Weights of a small GPT-style language model, trained from scratch on English Wikipedia.
Architecture: RMSNorm before and after each block, rotary positions, no biases in attention or MLP, tied embeddings, capped logits.
MLP neurons of a small language model. Each row is named by its layer, matrix (gate and up: input weights) and neuron, and shows model dimensions 64-127. Each number is 50 + 15 x the weight over its row's rms, rounded and kept within 0 to 99. A neuron's up and down rows have the sign that makes its largest values positive.
After each neuron's rows, "fires on" lists the tokens most often at its 100 highest values on Wikipedia text that the model never trained on.

L2.gate172:39 38 23 40 57 30 48 25 47 30 45 53 59 39 38 73 23 68 66 49 62 78 18 49 41 45 40 80 51 50 54 30 45 50 47 75 64 46 61 37 56 14 73 36 65 67 30 35 57 62 57 80 25 30 60 62 64 47 55 36 59 37 64 51
L2.up172:39 35 32 32 61 39 54 33 53 56 48 69 82 50 46 38 25 58 81 42 59 47 53 50 29 58 32 56 63 40 51 38 54 55 56 41 29 30 40 63 74 43 48 42 51 52 63 51 44 65 42 73 35 47 43 61 63 30 64 42 30 30 58 27
fires on: "ic", "es"

L9.gate71:43 54 39 36 70 43 59 39 38 41 64 62 53 55 48 39 25 39 44 40 56 65 54 71 73 63 61 69 66 74 36 72 50 55 44 40 36 41 42 44 43 57 46 23 53 55 51 79 63 84 55 22 26 46 50 21 57 72 61 51 66 48 64 35
L9.up71:35 36 54 48 45 47 63 50 47 32 40 58 68 46 29 47 27 45 29 39 41 59 56 39 42 63 49 40 45 51 59 31 30 92 65 19 53 46 34 55 55 46 54 24 47 45 50 51 48 90 46 34 60 53 49 57 84 63 49 59 89 53 47 51
fires on: "\n", "|", ":"

L2.gate289:45 58 40 58 29 46 55 57 65 60 42 46 45 13 38 37 58 58 59 64 45 63 39 39 67 63 33 50 33 47 59 63 75 73 49 41 83 53 46 39 55 48 65 57 58 70 64 45 51 73 70 31 51 32 40 51 38 54 39 43 73 61 47 41
L2.up289:47 41 35 36 46 53 52 48 51 74 57 54 64 47 60 41 47 54 54 52 44 47 48 35 52 45 79 38 52 41 84 46 74 46 77 42 63 38 43 21 57 48 71 68 42 59 58 46 58 54 52 80 67 65 39 59 50 54 62 53 73 65 69 68
fires on: "il", " man", "avi", "hara", "din"

L9.gate18:24 38 46 40 32 62 34 45 50 38 33 51 73 67 29 32 49 55 64 20 96 59 14 48 55 29 37 44 22 35 43 54 38 52 63 33 33 53 42 68 65 58 35 48 56 46 51 53 37 54 40 57 54 45 52 56 62 48 73 39 44 46 42 74
L9.up18:30 47 30 60 33 71 66 69 62 51 30 45 61 30 48 31 51 33 39 44 41 30 60 40 68 79 49 60 54 35 39 58 44 59 62 38 29 78 58 39 25 28 33 72 62 48 59 44 46 36 53 60 68 58 43 41 39 27 48 59 39 53 39 47
fires on: " ", "man"

L8.gate47:50 43 66 49 73 44 54 35 38 61 45 36 62 58 39 49 67 54 46 49 54 55 53 45 25 42 70 54 36 45 50 41 68 41 70 34 46 93 02 32 47 74 46 40 45 36 58 77 33 44 32 24 48 59 16 40 50 38 75 20 36 72 54 40
L8.up47:54 43 50 31 69 39 44 76 31 68 46 55 13 71 38 58 57 68 59 52 41 53 34 48 50 66 53 40 88 44 65 42 80 58 44 23 28 63 46 33 52 49 47 54 45 32 55 49 16 86 77 49 72 29 19 59 53 26 41 41 38 47 39 50
fires on: "th", "6", "st", "en", "rd", "5"

L2.gate222:63 32 61 45 47 51 39 52 40 69 53 35 61 47 55 17 30 71 63 18 52 40 77 77 64 55 48 52 72 44 44 42 39 53 64 45 51 32 43 50 67 20 20 43 56 29 88 45 55 43 22 54 44 53 28 40 51 37 60 65 49 60 66 42
L2.up222:46 35 53 46 67 76 41 48 59 43 43 65 57 30 49 85 59 20 53 53 36 44 59 49 51 55 37 57 25 59 50 55 40 77 50 34 51 40 57 48 45 63 58 76 67 40 68 61 46 31 68 50 79 57 65 39 93 34 45 04 47 57 64 69
fires on: " Republican", " general", " academic", " Senate", " National"

L8.gate266:77 73 60 69 74 64 48 43 35 51 34 38 52 42 56 72 47 62 50 31 59 44 30 61 46 40 37 52 48 23 41 68 67 51 55 79 48 35 57 63 37 77 62 44 68 39 28 52 42 51 52 82 28 49 42 60 40 54 40 51 25 24 20 37
L8.up266:63 23 51 34 49 46 62 61 37 48 44 53 59 48 68 72 67 55 41 72 53 40 41 42 63 37 50 41 78 40 94 32 60 68 35 90 46 36 57 58 36 60 70 62 44 29 46 44 59 56 31 62 45 48 37 66 43 52 47 26 76 32 27 30
fires on: ")", ");", "-", ";", "ers"

L5.gate44:26 60 62 48 53 73 73 49 27 53 66 66 34 72 43 68 68 82 59 67 74 61 42 53 54 46 55 76 43 37 34 68 48 41 55 32 44 80 68 11 37 51 62 18 39 26 26 57 50 63 41 47 50 41 49 38 55 64 51 45 44 75 43 16
L5.up44:65 49 56 28 52 70 33 65 51 58 59 74 80 51 35 65 57 38 65 58 47 39 58 39 55 58 42 58 37 29 42 45 73 48 75 63 46 54 51 43 65 52 46 68 17 29 68 71 61 36 70 56 57 32 67 41 44 26 33 41 39 51 43 62
fires on: "1", "mouth", "ham", " parish", "en"

L9.gate304:42 48 58 43 50 29 50 62 33 07 38 24 19 31 44 47 54 39 33 57 43 47 60 32 41 37 50 52 36 73 42 64 05 62 31 53 64 52 31 55 35 38 52 40 50 27 29 63 64 63 39 75 35 65 21 57 61 71 45 47 55 43 55 66
L9.up304:43 77 45 35 34 75 48 39 30 50 35 57 46 62 38 32 51 61 44 51 65 49 40 76 58 77 27 39 38 51 41 53 59 28 67 53 57 58 46 68 49 32 31 42 31 40 55 41 42 40 58 57 52 56 47 51 53 48 41 53 17 48 41 31
fires on: "."

L6.gate48:88 52 32 36 33 50 46 52 57 68 45 58 65 60 44 32 12 30 36 26 59 63 35 38 34 60 47 74 56 40 45 33 48 41 66 42 38 43 60 38 55 43 42 62 24 38 72 28 42 28 64 46 27 39 31 48 50 53 61 46 40 42 45 15
L6.up48:62 55 55 56 35 28 55 33 71 46 58 38 39 51 07 48 43 60 41 75 40 54 43 37 45 65 54 52 22 34 52 74 36 55 31 44 79 61 58 25 55 37 43 64 29 56 49 46 77 67 36 76 48 85 46 47 38 55 49 46 41 58 27 57
fires on: " re", " \"", " The", " San", " Re", " non"

L6.gate14:54 64 57 37 48 28 33 62 58 53 50 66 41 60 38 24 76 16 62 70 41 40 34 58 48 41 38 24 21 44 55 67 50 36 46 20 56 48 64 45 33 69 57 24 62 65 53 26 25 50 45 45 55 31 32 52 72 13 43 55 42 45 77 36
L6.up14:40 44 47 84 44 56 55 29 57 62 40 55 37 70 28 42 72 28 65 78 32 42 76 29 30 60 46 56 50 34 70 43 40 46 60 27 72 66 59 16 36 47 55 36 55 60 53 17 31 56 41 20 89 49 33 40 49 58 37 65 32 28 42 39
fires on: "ian", "th", "ni", "ing", "ta"

L5.gate286:49 56 63 50 08 58 34 32 48 26 26 26 51 55 46 40 56 29 49 72 68 53 33 61 62 38 40 55 69 69 64 58 14 54 34 86 36 35 46 58 51 55 59 42 47 64 55 52 66 57 39 44 39 44 54 53 88 36 35 45 50 54 64 57
L5.up286:36 49 56 53 32 63 50 65 43 37 42 35 77 46 57 44 52 52 35 52 50 26 56 57 44 47 59 68 71 51 34 46 39 39 66 67 21 28 46 44 61 30 52 59 57 49 51 56 59 44 37 48 58 10 54 71 77 60 35 39 25 48 66 61
fires on: "y", "ise", "B", "ies", "ary"

L2.gate133:77 18 48 02 37 63 27 41 52 32 33 42 46 59 40 64 64 51 53 40 51 62 46 28 51 35 55 31 54 70 66 43 42 77 56 61 43 57 33 49 36 34 74 73 38 25 75 35 45 57 29 75 39 48 40 78 43 58 52 31 50 35 31 34
L2.up133:59 36 31 32 30 61 38 32 62 55 53 43 50 69 41 92 63 60 52 48 51 61 50 27 47 56 56 43 51 85 54 45 43 72 70 59 50 56 50 57 57 29 50 51 29 24 74 54 44 50 43 62 26 46 67 66 34 74 59 56 19 22 39 42
fires on: " War", " Ga", " century", "ft", " Republic", "ation"

L9.gate1:48 56 45 74 47 50 24 61 23 39 64 54 50 61 59 32 42 48 61 23 40 37 38 50 63 71 09 52 41 87 35 31 47 42 47 62 45 69 39 18 48 41 51 60 69 36 66 45 39 44 67 35 42 44 68 38 67 61 38 45 35 84 63 37
L9.up1:57 39 40 40 72 40 30 56 44 61 71 41 56 67 38 67 76 66 31 70 20 28 44 69 57 60 40 55 64 47 41 32 82 41 59 68 44 74 50 35 45 51 29 64 35 53 66 68 68 44 62 36 57 71 48 36 70 80 23 48 19 77 45 28
fires on: " /", " died", "'", " finished", " competed", "ä"

L8.gate319:58 80 51 68 66 38 50 43 30 43 24 53 50 53 66 38 56 41 61 44 75 33 33 54 21 34 49 38 09 43 49 29 64 13 41 72 46 45 67 43 44 59 65 49 44 65 51 40 73 56 49 41 26 59 41 60 47 73 69 74 27 71 64 45
L8.up319:32 47 26 72 73 36 51 61 56 36 59 35 49 58 63 67 51 32 58 52 29 35 45 64 68 52 65 54 57 62 41 49 58 56 69 91 45 53 62 54 65 40 38 57 39 51 55 58 67 47 49 49 42 43 60 49 33 58 48 21 75 57 57 69
fires on: " W", "vo", " February", "cz", "."

L2.gate116:41 44 46 31 63 53 78 67 55 00 48 55 50 52 60 21 44 58 48 52 31 38 39 14 16 63 60 44 45 69 34 38 32 54 66 34 20 57 47 33 48 46 66 36 64 44 73 51 55 49 36 45 80 55 34 40 54 33 54 32 26 61 64 50
L2.up116:44 50 66 52 40 62 69 77 51 50 78 52 69 46 77 68 35 29 45 66 69 46 39 61 45 69 75 48 49 42 60 65 58 55 56 47 00 37 45 44 50 40 64 45 68 53 60 80 46 48 59 46 59 38 30 47 48 48 60 32 71 38 66 28
fires on: "r", "u", "rs"

L9.gate39:49 32 78 71 61 51 56 51 57 50 44 54 83 43 56 55 72 23 48 56 52 68 28 58 64 74 71 67 23 54 41 36 41 16 44 22 48 21 38 80 65 59 27 71 31 30 67 47 43 84 30 55 50 40 49 39 54 47 82 31 72 44 58 78
L9.up39:48 26 42 30 54 64 65 46 71 52 49 61 67 82 48 56 69 38 27 52 54 63 47 62 72 58 45 45 18 56 53 44 68 37 63 33 48 63 42 64 60 68 35 41 24 51 52 47 48 90 34 67 46 46 63 53 46 42 51 68 79 47 72 80
fires on: "s", "lift", ":", "phe", " Bell", "ł"

L9.gate168:23 55 56 45 49 32 52 30 32 42 45 51 64 67 52 18 70 66 50 30 73 75 32 37 72 71 35 51 61 45 45 58 63 75 46 27 67 39 30 64 53 33 35 38 31 53 57 59 41 38 64 37 15 32 67 51 58 29 37 44 66 49 35 44
L9.up168:59 69 55 61 60 84 61 59 40 61 41 63 69 44 51 59 48 42 64 47 63 50 40 39 33 69 37 52 63 29 47 29 51 51 99 48 37 29 39 56 72 41 30 38 73 57 36 48 31 67 46 32 41 53 42 74 51 57 52 65 89 23 68 31
fires on: "ion", "le", "der", "ty", "ee", "ure"

L6.gate256:60 70 37 36 66 52 36 10 44 36 53 55 43 59 23 53 28 62 43 53 80 63 32 62 72 56 47 46 43 44 39 77 39 32 25 37 41 38 51 06 48 67 37 34 58 70 38 59 48 54 71 51 56 45 66 39 64 65 47 50 55 31 32 29
L6.up256:61 51 31 36 47 50 47 40 62 66 46 54 73 55 45 41 61 57 41 48 55 43 33 56 31 64 40 55 61 49 42 39 52 45 53 57 32 52 27 49 47 65 66 38 43 44 97 62 52 26 70 48 33 32 59 66 39 43 65 49 53 45 63 51
fires on: "al", "ic", "n", "ar", "in", "el"

L5.gate85:50 48 63 34 41 41 54 11 37 24 46 28 38 32 20 27 45 37 45 34 50 67 54 59 55 35 56 65 43 52 48 49 43 29 42 36 56 64 46 57 39 36 52 70 58 63 60 42 20 61 58 35 35 44 53 41 24 61 55 52 72 75 42 53
L5.up85:37 35 41 33 48 46 71 38 83 37 27 39 56 47 53 56 41 39 39 33 39 41 67 32 53 59 48 71 41 40 42 65 40 54 72 38 64 24 29 74 59 40 45 56 66 38 79 43 39 47 53 36 40 63 63 54 01 55 28 41 34 52 48 51
fires on: " E", " M", " A", " B", " I", " Fa"

L2.gate46:49 68 67 43 32 31 53 48 46 39 51 36 09 29 38 19 70 45 34 49 75 65 50 49 60 57 27 28 30 54 58 74 62 64 38 37 66 45 52 36 43 56 54 12 61 53 46 40 33 37 66 10 50 56 52 35 68 44 17 67 69 58 38 75
L2.up46:36 56 56 56 52 34 45 58 59 43 40 46 48 55 54 19 56 65 47 42 63 59 53 42 45 65 38 50 44 52 47 21 47 95 64 27 19 47 60 45 66 40 43 47 46 44 77 44 61 34 36 42 50 59 60 32 35 40 35 66 55 83 51 85
fires on: "T", " ARG", " met", " Defense", " RUS"

L8.gate299:20 84 41 27 34 54 32 35 31 24 42 37 46 33 28 31 25 18 40 66 56 51 56 58 48 24 50 67 17 35 22 49 37 64 46 73 64 33 78 47 41 59 38 54 26 40 34 45 62 53 21 60 39 93 35 52 47 34 32 73 47 41 54 58
L8.up299:42 61 51 53 30 54 42 56 47 53 61 63 20 58 52 45 76 63 51 49 55 43 42 64 43 41 34 34 47 33 18 49 36 66 64 59 43 60 63 43 33 46 53 50 40 57 45 51 77 54 58 40 45 34 53 27 26 37 54 41 31 48 40 39
fires on: ".", " and", "9"

L9.gate85:80 42 35 55 42 22 54 52 64 27 47 56 51 61 45 31 17 61 58 55 39 46 67 23 40 24 60 39 78 48 51 51 23 67 32 50 55 40 69 52 24 49 75 55 39 10 37 62 79 32 52 54 43 37 45 31 50 40 68 57 52 43 40 18
L9.up85:61 43 25 47 55 50 27 63 83 50 59 49 36 53 61 32 37 47 56 65 31 34 73 38 47 45 40 58 41 41 73 45 45 45 51 47 48 40 75 39 59 33 79 36 60 38 58 55 69 32 62 51 60 51 88 28 49 53 46 52 38 91 36 49
fires on: " re"

L9.gate5:28 50 44 45 65 20 73 53 62 40 67 39 70 44 85 63 28 46 38 72 70 33 46 39 53 50 54 71 31 76 60 51 23 58 37 39 63 54 51 62 38 50 54 69 49 35 73 28 42 50 42 43 29 46 40 54 52 41 45 49 85 63 43 72
L9.up5:56 32 91 60 83 48 46 39 45 28 81 34 63 45 55 64 65 47 40 69 45 45 55 60 49 74 61 74 45 28 63 71 73 63 45 47 46 46 41 59 40 52 46 32 39 53 28 66 57 66 28 60 68 43 70 35 17 56 48 93 67 26 63 55
fires on: ":", "S", "r"

L9.gate279:44 45 72 48 43 44 44 67 41 48 44 47 42 57 39 40 21 54 46 50 54 47 39 26 55 48 54 38 58 39 68 48 51 45 34 40 43 68 32 78 23 59 38 61 23 75 50 45 32 50 51 32 17 54 46 45 48 41 42 53 35 51 47 84
L9.up279:43 54 55 21 54 75 52 43 25 52 34 44 20 38 47 65 61 63 54 38 35 59 64 45 78 28 53 41 60 54 73 57 47 64 63 42 50 75 45 47 43 30 36 56 45 54 39 31 48 47 85 64 51 51 60 58 42 55 54 49 37 45 41 41
fires on: " ", "8", "4", "1"

L9.gate204:32 21 47 12 48 46 29 24 59 36 21 40 49 52 40 53 43 47 46 30 43 37 46 67 35 44 69 46 39 66 61 65 38 63 53 64 45 40 26 54 30 78 26 45 31 44 22 54 62 57 57 43 48 69 62 58 65 35 67 54 47 56 51 48
L9.up204:33 65 40 55 74 52 45 31 52 48 23 50 40 50 59 45 62 43 48 29 34 72 77 45 39 55 46 17 37 45 39 56 37 71 45 55 84 49 78 38 60 45 71 47 52 81 37 50 53 46 47 46 61 69 57 53 10 50 38 48 17 36 62 77
fires on: "s", ".", "ra", "as"

L9.gate133:30 66 35 40 45 42 46 56 62 20 45 52 46 19 44 51 43 85 62 44 71 73 42 76 57 72 65 20 28 59 25 59 46 54 31 35 35 63 48 61 11 49 36 58 61 51 45 63 54 67 81 55 22 50 67 46 39 49 36 76 46 33 20 42
L9.up133:32 61 47 52 29 33 43 58 60 49 60 56 24 30 67 71 31 74 89 84 48 42 48 50 48 23 52 63 48 52 54 53 50 62 50 42 49 55 56 39 54 43 39 65 50 73 00 46 96 71 56 56 50 50 76 39 68 51 36 81 56 28 38 65
fires on: " \"", " ", " un", "\n"

L2.gate67:60 62 63 42 57 35 56 47 49 63 36 67 39 62 38 86 50 49 59 51 29 46 61 58 40 35 17 65 80 40 48 37 61 46 62 44 61 80 30 16 68 26 38 26 46 36 55 50 33 69 49 39 55 54 55 29 44 54 38 19 48 47 61 28
L2.up67:73 51 33 13 49 25 49 45 14 39 56 62 44 42 57 60 23 53 42 60 47 59 49 53 75 21 56 27 41 46 50 31 57 55 49 49 59 17 47 41 57 59 55 29 59 47 42 52 59 42 24 63 52 72 52 61 37 04 71 55 60 32 75 74
fires on: ")", " February"

L2.gate188:67 62 36 43 33 49 66 50 49 67 57 47 52 29 43 66 70 39 60 63 66 62 29 40 57 60 58 29 40 30 29 47 63 85 66 70 51 45 38 36 49 06 22 45 51 59 41 48 48 58 36 34 24 46 26 63 90 37 48 64 66 60 47 16
L2.up188:28 55 40 45 59 52 42 36 67 74 74 57 68 52 67 56 45 48 84 37 54 40 62 55 38 73 49 46 40 35 40 21 59 51 62 48 45 54 57 47 57 24 21 45 39 48 68 38 65 49 46 73 54 74 27 53 76 29 76 56 73 51 72 61
fires on: "vo", "be", "bu", "ma"

L9.gate310:42 47 44 44 53 60 47 54 52 55 70 52 37 57 57 56 58 43 46 48 24 31 77 66 72 55 55 61 50 48 44 52 55 65 83 65 23 73 26 30 72 37 31 32 83 44 34 42 54 56 57 50 57 61 43 53 42 49 58 52 64 43 31 35
L9.up310:28 54 80 49 50 25 54 65 58 55 65 42 34 47 67 55 30 36 35 48 36 66 39 69 64 57 60 67 45 74 33 39 49 63 36 73 43 42 57 65 03 28 63 67 51 73 59 55 35 75 54 35 57 60 56 54 47 49 59 44 28 28 37 57
fires on: " (", "-"

L6.gate209:75 40 44 50 40 32 29 59 48 35 59 71 74 87 32 42 64 34 45 54 33 32 60 46 66 23 70 77 52 35 37 47 54 62 53 54 84 45 39 63 72 51 18 44 78 47 73 39 45 37 56 55 45 51 54 64 48 31 76 38 48 55 34 40
L6.up209:65 30 39 54 23 62 41 40 75 57 68 45 68 58 39 57 47 56 43 48 39 53 67 37 74 50 13 36 55 54 67 75 32 46 67 26 26 65 54 45 46 69 41 40 45 61 52 25 37 44 37 30 21 23 74 43 32 46 14 68 45 66 56 36
fires on: "ta", "ara", "da", "ana", "a", "sa"

L5.gate313:44 22 60 35 45 59 77 64 49 70 63 52 40 36 33 29 41 47 24 55 59 47 50 50 59 48 33 69 69 62 65 55 84 43 48 48 30 45 43 46 64 26 33 62 42 53 15 35 35 41 48 44 42 45 61 37 43 41 40 53 51 34 24 59
L5.up313:40 67 59 54 26 43 40 59 72 41 47 48 43 49 30 54 56 50 40 29 28 51 55 66 43 48 57 49 28 47 50 57 67 57 48 67 58 58 39 23 39 60 38 36 41 43 32 50 50 72 74 46 43 26 72 35 64 53 58 72 35 39 18 43
fires on: "-"

L5.gate152:75 51 51 50 47 60 43 57 56 48 48 22 44 27 38 54 37 54 25 40 60 44 31 70 52 46 72 44 61 57 45 51 32 41 73 34 74 38 47 45 43 70 50 27 93 34 49 51 47 24 54 60 54 58 48 53 53 33 36 25 52 73 37 58
L5.up152:52 55 07 46 53 57 38 22 32 72 32 48 61 28 51 41 98 49 34 50 49 44 39 56 51 48 47 30 38 44 35 48 61 47 29 49 46 59 29 31 48 38 80 57 23 31 48 56 39 46 55 56 80 61 23 64 58 64 32 64 40 55 25 42
fires on: " |"

L2.gate96:64 43 51 30 64 53 58 47 02 18 48 58 54 85 60 62 33 66 71 57 61 70 61 53 69 42 53 28 46 38 28 55 36 63 21 60 53 52 55 21 54 74 77 48 45 70 50 57 39 60 21 37 48 64 47 47 32 71 46 59 58 40 39 31
L2.up96:68 42 39 42 55 44 54 49 35 49 59 63 78 70 60 66 36 65 92 37 38 44 76 51 59 43 31 09 44 40 42 63 46 54 61 56 53 32 56 47 77 75 64 48 36 61 73 49 60 75 22 62 53 56 51 64 42 49 48 44 43 42 57 34
fires on: ")"

L8.gate17:25 51 61 24 43 53 15 32 21 71 23 53 66 37 47 32 50 49 46 59 54 50 34 74 52 26 69 65 56 61 37 56 31 47 41 33 62 19 40 59 20 49 32 61 26 45 38 69 50 53 39 88 61 55 47 65 53 67 43 51 67 60 41 56
L8.up17:35 42 50 35 87 68 34 49 27 50 36 72 59 50 55 39 74 50 35 62 30 50 69 40 39 87 82 47 40 48 57 31 44 41 55 26 74 22 28 50 43 47 68 26 50 40 68 61 39 34 74 23 58 35 68 67 60 57 49 47 35 64 38 50
fires on: " |", " "

L5.gate261:62 55 58 34 35 33 74 33 39 33 53 34 36 52 71 31 57 50 05 58 46 35 31 54 75 25 39 27 61 37 43 59 25 42 41 50 67 60 50 52 44 70 57 54 51 66 56 52 55 22 89 46 48 35 57 82 48 53 26 33 50 71 65 34
L5.up261:62 31 59 48 70 61 52 31 46 51 47 34 36 39 46 30 52 69 05 55 55 30 46 49 58 22 51 45 47 68 38 51 44 53 57 25 73 63 74 24 51 58 69 56 54 64 66 41 50 28 72 35 71 61 48 90 84 59 24 43 39 63 35 54
fires on: " |"

L2.gate40:40 24 55 43 75 66 54 39 60 66 63 56 60 64 58 50 32 60 75 26 29 39 42 48 34 47 31 47 43 41 40 39 40 63 77 42 50 23 43 61 78 40 50 33 40 27 83 27 63 31 57 72 60 63 52 48 51 36 52 30 44 49 65 49
L2.up40:53 32 76 57 46 47 48 34 53 42 34 57 44 38 79 38 55 40 44 61 42 55 69 47 44 53 55 78 78 53 53 79 37 50 78 41 71 53 43 77 60 36 32 63 64 29 75 26 40 83 41 56 77 19 52 50 51 59 49 49 66 73 60 35
fires on: " In", "al", " Carl", " Name", " Clo", " Divi"

L2.gate109:47 29 38 53 41 61 37 54 23 59 47 29 50 80 37 39 35 34 59 33 58 45 33 55 35 53 41 45 61 47 48 78 43 74 36 58 44 26 45 55 61 64 34 29 60 31 68 56 37 54 43 56 46 24 58 59 59 26 49 61 69 75 31 41
L2.up109:28 37 33 31 12 51 54 48 35 50 71 36 53 53 38 49 47 66 41 28 48 51 39 47 39 26 55 71 87 45 66 73 22 80 44 56 29 66 38 68 53 56 55 24 48 45 51 56 29 37 19 61 57 43 43 42 40 69 52 77 47 57 52 35
fires on: "ity", "ism", "al"

L2.gate262:45 43 52 74 41 61 50 60 65 52 25 50 60 70 35 54 49 20 46 35 53 58 44 52 67 52 65 83 46 73 64 46 45 62 41 03 28 59 57 65 41 50 46 30 73 74 39 49 37 43 28 36 28 33 51 27 41 53 47 38 36 37 67 47
L2.up262:39 35 38 45 21 46 25 66 47 49 32 54 63 75 56 66 61 39 81 44 49 42 62 74 82 62 54 60 64 55 60 36 47 51 31 37 26 48 54 36 58 81 32 45 39 53 49 48 51 45 42 34 51 51 68 62 56 50 80 30 56 43 71 51
fires on: "ina", "ino", " Time", "ant", " Best", "ado"

L5.gate106:35 66 49 66 58 25 45 32 45 48 44 38 19 74 42 16 55 47 66 40 37 40 41 21 21 43 38 16 34 47 67 65 33 70 28 53 42 48 33 50 32 57 59 55 32 42 58 39 62 46 55 52 60 52 40 44 51 69 61 51 37 60 18 28
L5.up106:52 42 60 80 61 47 26 60 65 48 20 52 49 68 52 35 75 48 51 22 45 46 46 55 41 70 28 29 68 46 49 47 46 70 40 11 28 39 44 37 69 72 41 42 47 56 66 44 85 80 46 31 47 70 33 32 43 56 71 53 31 45 59 31
fires on: " m", " role", " Decision", " km", " career", " minutes"

L8.gate68:45 55 68 31 43 32 38 50 42 02 60 54 59 32 46 49 53 43 37 52 59 44 24 39 50 41 61 56 54 66 48 54 50 77 45 52 62 25 64 48 28 45 62 41 31 24 43 56 51 29 70 64 60 39 45 47 24 37 29 53 66 48 29 55
L8.up68:54 26 64 55 59 51 48 47 56 44 41 58 57 83 55 17 76 66 53 63 76 37 51 66 69 37 52 51 69 51 42 33 42 62 60 53 41 39 56 55 64 35 39 51 70 28 46 56 72 52 59 50 73 31 73 58 24 69 45 45 52 49 52 32
fires on: " and", "s", "===", ",", " (", " &"

L2.gate273:41 57 36 81 44 67 57 60 42 41 54 29 44 38 48 73 62 34 47 72 31 44 50 59 63 36 71 63 46 65 42 63 76 59 42 54 35 48 55 72 53 64 60 39 53 42 16 56 47 53 33 46 70 32 37 36 51 64 34 43 77 29 39 63
L2.up273:62 54 35 68 50 65 60 74 55 55 50 47 51 42 70 83 49 47 57 52 14 29 62 47 62 45 48 40 53 53 51 78 72 68 72 55 28 55 52 56 66 48 49 39 48 32 42 54 45 50 45 62 63 48 50 65 36 60 36 49 68 25 61 51
fires on: " |", ")", ";", "\n"

L5.gate151:58 67 66 04 31 55 51 51 37 21 81 62 48 56 58 56 50 40 88 55 64 48 48 49 80 54 41 36 48 27 25 60 63 55 50 45 79 60 10 57 32 40 55 40 68 56 50 23 70 36 45 60 60 52 65 32 29 46 54 67 38 52 41 38
L5.up151:51 57 31 44 54 56 61 24 47 60 24 41 15 16 67 34 44 47 20 42 16 49 50 83 53 60 76 50 54 72 79 72 62 60 50 39 35 48 56 48 51 55 58 40 45 74 27 58 50 28 26 47 66 56 59 57 64 31 37 66 50 41 32 65
fires on: " "

L5.gate262:44 51 58 19 38 61 58 47 81 22 60 36 46 05 76 42 56 46 46 50 63 78 42 70 65 26 66 69 53 79 53 71 32 68 36 47 57 69 52 64 20 48 40 47 46 47 67 58 72 43 49 42 33 70 61 41 44 53 43 13 44 75 49 24
L5.up262:61 54 64 63 77 28 38 70 60 26 55 33 45 62 63 83 36 61 47 71 50 61 58 31 39 47 55 60 35 77 27 42 45 48 55 41 63 70 31 79 54 57 58 25 71 61 67 26 39 56 40 49 37 60 65 30 42 66 39 64 64 56 67 63
fires on: " de", " –", " Do", "em", " E"

L2.gate167:62 31 68 62 56 66 56 65 72 64 68 50 68 48 44 46 49 31 82 33 50 49 62 58 30 22 37 50 57 48 53 57 61 51 61 39 69 48 17 69 66 29 46 38 53 24 53 41 69 70 20 56 70 62 64 72 56 37 70 71 66 57 50 62
L2.up167:64 46 50 69 46 23 61 47 42 48 45 42 59 57 10 75 45 25 51 63 43 28 40 26 57 43 39 41 58 52 76 65 70 69 60 62 43 47 39 40 55 41 53 59 33 57 76 36 53 16 55 71 54 51 51 24 61 62 66 40 55 57 30 61
fires on: "p", " well", "A", "pt", "per", "gg"